Weights of a small transformer language model.
Size: width 320, vocabulary 22101.
MLP neurons of a small language model. Each row is named by its layer, matrix (gate and up: input weights; down: output weights) and neuron, and shows model dimensions 112-207. Each number is 128 + 24 x the weight over its row's rms, rounded and kept within 0 to 255. A neuron's up and down rows have the sign that makes its largest values positive.
Before each neuron's rows, "fires on" lists the tokens most often at its 100 highest values on Wikipedia text that the model never trained on; "fires before" lists the tokens most often just after its 100 highest values on Wikipedia text that the model never trained on.

fires on: "\n"
fires before: "-", "\n"
L2.gate79 [133 157  97 108 142 135 153 113 165 112 143 112 128 155 113 143 155 119 103 159 131 146 153 122 147 149 127 154 113 133 183 125 119 113 121 106 107 156 134 146 117 120 116 123 158 149 115 161  97 136 148 115 109 123 117 129 136 139 104 173 107 107 109 108 166 124 147 131 117 145 124  64 180 118 122 116 126 109 108 152 125 157 110 120 133 152 175 153 153  96 108 119 159 115 171 139]
L2.up79 [113 142  84 116  93 108 140 113  87  99 156 118 157 156 106  69 114 158 114 106 127 142 170 113 120 149 155 148 118 146 151 143 165 150 128 115  95 142 135 127 116 124  86 138  98 122 143 125 117 146 142 143 130 138 120 118 142 132  79 151 122 157 162 122 123  71 161 142 133 130 111  96 182 125 121 109 164 119 140 133 107 122  87 101  95 141 102 141 165 117 116 137 123 154 137 108]
L2.down79 [142 170 137  94 131 133 115 146 181 126 172 111 116 147 144 153 149 135  91 115 137 132 128 127 109 140  92 119 152 132 141 124 125 135 157  98 146 127 120 108 133  95 144 146 147  80  84 142 117 126 122 112 136 130 115 117 153 131 101 133 118 128 146 123 154 159 162  96  85 109 126 150 154 153 123 124  91  99 156 133 104 100 121 141 119 111 151  94 177 133 118 133 132 158 142 115]

fires on: " |", "|---|---|---|---|---|", "|---|---|---|---|", "\n", " TV"
fires before: "\n"
L8.gate150 [126 107  97 139 103 117  75 155 136 112 165 103 136 147 148  90  94 140 124 105  93 140 142  95 126  86  81 153 144 144 132 167 174 146 186 143 151 109 117 138 137 181 109 137 166 145 119 167 183 121 141 134 165 115 117 142 117 109 152  87 152 129 122 130 157 107 143 113 131 114 116  75 148 156 141  94 151 133 144 145 141 155 149 149 168 115  82 127 181 146 131  87 158  94  82 104]
L8.up150 [109 118 112 155 155 120 111 151  92 142 134 140 137 137  99 116 125 141 171 164  83  90 166 162 174 110 106 156 132 125 168 163 169 121 130 152 118  90 114 123 108 166 103 122 125 150  92 170 171 140 112 109 115 136 113  97 174 159 160 111 158 110  94 123 134 125 140  91 119 128 150  94 128 124  96  83 131 155 148 134 134 117 172 136 156  98  85 119 151 126 115 179 137 145 146 152]
L8.down150 [ 98 139 121 141 157 141 145 134  90 155  87 149  93 123 151 106 142 106 152 106 136 117  99 165 101 111 148 103 128 128 138 157 142 156 124 115 131 114 145 108 105 122 101 107 127 148 164 116  86 178 177  85 133 150 105 122 142 142 128 116 138 116 158  95 150  96  89 134 156 113 110 160 139 161 146 141 149 108 189 156 116 115  92 112 154 113 147 126 113 125 152 104 128 121 123 113]

fires on: "===", "==", " ==", " ===", " listing=="
fires before: "\n"
L4.gate628 [127 116 147 118 108 195 182 109 124 133 144 118 168 152 182 127 141 172 121 162 143 102 146 131 110 149 108 203 130 115 152 142  89 119 143  93 116 126 174 121 148  94  88 110 110 134 174 135 137 156  99 110 162 125  89 101 161 138 147 158 151 114 124  71 157 127  99 105 167 185 164 104 159 135 116 171 146 112 133 163 106  84 142 158 147 144 117 154 140 146 126 147 128 152 161 137]
L4.up628 [137 155 144 136 129 110 102 100 133 107  75 164  96 172 134 114 162 121 152 105 141 141 133 134 124 142  84 134 112 110 181 123 129 102 161 139 154 127 166 156 110 123 104 112  95 121 123 143 133 161 131 154 123 151  93 154 154 143 174 138  81 124 110 117 136 146 141 148 164 131 141 133 180 119 109  79 143 126 140 123 126 138 140 111  80 129 127 126 163 125 179 152 119 129 152 131]
L4.down628 [124 125  98 125 119 168 133 131 123 118 163 149 111 127  88 122 125 101 143 114 141 125 138  96 110 160 144 109 148 136 105 148 149 100 137 113 132 128 133 112 160 133  88  94 105 131 130 129 146 126 108 106 146 147 115 150 144 102 116 131 151 125 125 102 169 156 111 139 105 174 139 140 150 148 119 116 161  99 190 119 120 125 121 124 135 101 131 129 110 159 125 148 115 176 129 200]

fires on: "\n", " and"
fires before: "-", "\n", "A"
L4.gate119 [146 124 117 120 168 119  98 122 126 144 145 156 131 112 102 137 136 110 131 104 124  89 150 162 105 188 100 116 130 102 126 168 139 149 103 139 137 146 132 113 164  90 124 162 135 123  86  96 124 108 128  71 137  94 137  89 135 113 136 170 148 129 146 138  86 127 171 124 129  91  59 149 131 152 181 104 125 118 130 129 105 129 160 138 108 125 150 176 122  87 101 114 130 106 111 168]
L4.up119 [144  88 122  86 135 128 155 125 124 122 129 128  82 136  81 146 112 123 149 123 100 191 144 144 141 130 131 117  75 148 149 133  81 104 107 117 123 143 149 120 150 121 179 118 122 127 115 123 148 118 131 158  89 123 119  95 110  92 128  94 145  66 102 101 137 156 126 202 154 127 166 161 127 111  84 161 106  89 115 135 116 136  65 133 158 134 119 110 154 140 158 115 132 135 146 104]
L4.down119 [159 136 144 205 142 188 132  93 169 142 124  89 131 124 151 178  97 151 106 123 136 134 147 135 126 122 112 116 102 143 112 122 134 159 136 103 119 171  96 138  74 136 136 120  97 108 156 167 161 118 153 157 101 100 126 127 141 148 131 142 118 124 124 136 116 123 116 130 108  86 117 135 147 154 157 159 178 160  78 143 143 181 169 115 119 130 141 148 131 108 152  96 110 125 154 195]

fires on: "\n"
fires before: "\n"
L2.gate309 [119 134 149 105 140 119  89 151 107 133 129 135 121 180 120 110 122 130  89 149 133 148 133 105 166 144 116 125 143 137 195 134 144 121 110 131 104 132  95 180  98 101 136 132 136  90 153 155 129 130 123 138 102 155 128 121 137 143  99 124 159 108 174 164 148 158 137 136 154 131  96 143 155 120 105  86 113 109 138 136 141 128 134 122 117  97 135 164 143 113  96 144 105 101 107 124]
L2.up309 [165 164 135 131  97 138 147 122 117 123 137 141 147 164 175 131 106 129 141  97  79  97 116 159 153 129 136 168  95 162 148 131 130 136 123 154 112 143 120 108 133 173 116 125 107 126 148 169 142 176  75 137 118 102 149 140 130 201 142 105 123 121 134 119 111  97 140 150 119 123 125  81 150 109 115 120 124 152 115 129 141 110 164 149 118 122 133 114 114  87 122  96 112 124 136 139]
L2.down309 [ 91 123 163 159 101  96 123 122 118  96  96 125 108 164 100  93 138 130 147 118 103  94 131 126 112 163 155 111 133 174 111 110 124 123 149 106 139 106 170 137 145 137 128 102 122  90 112 106 135 168 155 133 154 138 103  88 118 147 149 133 105 117  95 124 106 134 143 106 128 204 117 151 165 102 137 136 130 112 123  91 126 123  96 144 126 178 151 129 155 159 150 115 125 106 150 110]

fires on: " |", " with", "\n"
fires before: "\n", " 0", " a", " 1", " 2"
L4.gate330 [129 115 133 127 115  79 121  88 126 146 108 130 119 147 144 119 148 156 104 108 110 127 163 166 139 104 112  98 120 139  84 134 103 144 151 140  95 134 133 159 164 104 123 131 114  94 143 112 113 141 147 135 148  91 122 103 102 112 158 125 156 127 108 162  98 147 114  77 119 174 102 119 125  95  92 120 136 143 166 129 117 158 131 109 127 130 104 124  78 110 141 156 153 117 125  79]
L4.up330 [126 118 145 129 121 115 108  86  94 138 120 136 138 121 111 161 149 115 138 133  84 117 109 150 111  93 111  87 102 100 154 137 154 148 151 110 121 137 139 124  88  83 118 109 157 162 150 115 168 115 134 137 152 112 165 172 117 149 118 120 164 145  85 113 166 112 111 143 128 168 139 152 109 134 123 176 166 122 115 182  93 163 125 106 160 120 162  81 119 111 136 128 136 122 144 148]
L4.down330 [156 107 121 113 145 103 112 130 144 122 149  89 149 127 126 123 101  82 158 135 121 140 135 111  86 151 112 156 153 127 128 105 153  98 105  99 125 138 127 162 169 212 106  61 151  96 117 135 117 106 133  98 129 147 104  96 148 141 104 114  81 103 113 100 138 102  86 110 104 128 125 104 151 123  64 104 157 134 124 144 134 135 136 130 109  83 158  81 137 160 115  89 115 150  66  78]

fires on: " ==", "==", "\n", "===", " career=="
fires before: "\n"
L8.gate747 [170 100 112 100 103 172 139 130 154 158 120 121  81 124 133  94 130 140 122 130  87 110  88 111 159 126 124 149 146 164  92 158  98 186 120  81 139 151 149 137  75 115 132 123  95 176 161 130 102  85 118 129 142 122 135 119 136 174 128 159 100  93 155 121 123 146  74 109 145 122 144  93  87 132 158 129  94 133 148 142 125 138  99  80 101 101 117 132 164  99 108 109 153 144 141 149]
L8.up747 [146 132 154 124  94 119 139 144 179 127  90 121 130 171  98 141 156 167 104 101  97 116 142 157  83 169 177 126 108  83 125 132 122 123 151 164 113 140  94  94 135 103 160 139 124 140 145 146 136 104 129 126  98 117 107 126 116 113 133 150 118 166 102 131 114 138 146 137 128 129 140  98 128 122 127 125 140 181 137  98 116 123 143 142  91 127  96 118 141 145 113 135 145 109 105 141]
L8.down747 [139 139 148 160 126 141 107 134 106 137 165  90  86 152 123 116 163 106 168  82 143  95 122 135 125 116 163  74 183 135 160 169 155 123 132  62 137 128 159 159 160 120 125  98 153 119 130 102 100 161 109 131 134 130  99 106 125  71 141 107 144 121 148 117 142 107  99  93 127 119 136 144 100 141  96 173 136 126 125 152 128 134 123  90 115 132 135 114 118 105 126 144 159 123 125 133]

fires on: " |", ")", "\"", ".)", ";", "\")"
fires before: "\n", " and", " ", " January"
L2.gate621 [ 92 141  68 151 124 120 102 124 112 111  95 112 128 144 116 148 159 106 126  94 114 105  92 124 159 123 113 138 126 134 129  92 145 140  72 144 109 113 128 153 154 151 130  81 100 159 105 114 147 122 120 152 133 146 148 101  76 144 135 139 121 146 131 164 109  83 160 142  96 157 131 134 135 127 140 137  99 133 119 197 118 100 113 130 102 184 134 132 128  56 144  81 119 153 149 113]
L2.up621 [ 99 158 137 162 140  94 136 122 129 158 113  81 115 132 119 110 103 119 139 102  79 173  82 127 143 123 116 142 104 103 144 131 140 153 124 133 123 104 142 167 149 120 136 134  96 124 119 139 133  89 140 146 115 107 183 123 153 163 135 139 133 128  85 134 145 146 145 172 124 135 120 108 164 113 104 124 104 131 145 124 145 103  66 147 106  88 136 130  99  98 131  99 142 145 121  89]
L2.down621 [143 127 124 168 115  94 106 148 134 108 107  96 147 128 134 122 112 141 127 137 159  62  99 128 180  94 149 144  94 162 125 171 139 132 156  80 123 134 121 174 107 129 158 158 115 102 148 165 142 201 145 107 139 168 120 141 125 143 105 143 151  84 156 141  99 136 161  75 100 162 139 114 117 136 106 156 126 134 117 135 106 110  81 117 215 157 133 134 109 134  89 146 145 141 132 143]

fires on: " |", "'", ";"
fires before: " 0", " 1", " 2", "\n", " 3", "\n "
L2.gate388 [137 101 140 149 157 116 125 128 117 179 172 100 146 171 121 144  93 121 117 117 123 110 112 152 118  77 132 127 118  62 159 110 124  83 131 124 135 119 138 110 136 151 115 131 126 148 124  74 128 167 116  97 117 157 142 140  99 142 144 137 110 113 142 142 146 155 123 151 114 142 120 156 154 128  91 149 135 162  91 144 123 131 122  86 126 107 140 189 113 107 137 130 113 120  90 123]
L2.up388 [146  84 121 165 150 123 114 107 132  93 118  96 151 105 133 117 131 124 123 147 116 118 109  96 166  98 116 113 156 112 144  99 118 136 104 165 129 119 162 112 160 119 113  91 173  77 110 137 152 108 141 101 107 116 137 158 108 181 143  88 140 143  99 122 166 143 117 133 141 117 117 131 165 157 136 137 121  96 152 136  65 109 132 117  91 155 130 106 114 152 137 120 135 152 108 111]
L2.down388 [151 110 147 137 116 127  65 116 116 147 148 125  80 129 151 176 119 103 162 114  82 131 154 122 109 144 142 149 112 155 115 115 118 158 161 131 159  76 157 106 145 141 139 122 152 108 160 132 135 103 124 141 158  89 111 119 116 100 102 133 124 145 150 170 138 146 130  98 128  99 147 113  72  72 127 130 113  89 139 144 143 161 159 144 110 161 117  95  90 131  85 112 140 113 105 168]

fires on: "\n", ".", "5.", "1."
fires before: "-", "\n", " The", " He"
L4.gate108 [103 139 180 122 121 117 120 112  98 120 113 149 157 131 148 146 116 113 134  91 194 134 103 180 163 142 104 102 109  99 135 128 122  84 138  99 122  93 138 139 108  94 138 155 123 143 124 129 123 141 106 152  94  96 144 121 122 109 139 182 176 114 109 152 143 125 149 180 107 124 139  96 141 116 127 134  72 117 131 161 175 154  92 149 133 147  78 154 140  92 152  88 111 106 139 120]
L4.up108 [119 139 178 141 130  94 125 141 133  91 189 119  96  85 121 114 140  81 107 118 109 146 143 115  98 170 130  92 120 105 165 121 132 152  78  92 110 125 132  96 107 104 116  88 137 127  75 133 112 112  94 157 118 104 143  97 139 168 136 110 105 117 112 135 125 159 103 151 171 113 134 138 161 153 106 120 103  96 145 140  82 118 139 124 130 148 121 134 152  82 108 131 156 103 147 116]
L4.down108 [156 160 108 106 115  89 110 153 127  83  96 164 133 169 127 173 152 164 138  82 127 115 143 138 166 147 110 154 110 202 103  94 136 129 128 123 104 153 126 160 131 106 141 148 127 128 101 121 135 122 160 134 138 102 121 124 131 129 120 120 144 144 115 118 119 101 144  91  66  84  89 112  95 111 118 132 124 174 114 140 122 122 162 133 154 127  78 148 121 161 101 100 135 153 130 153]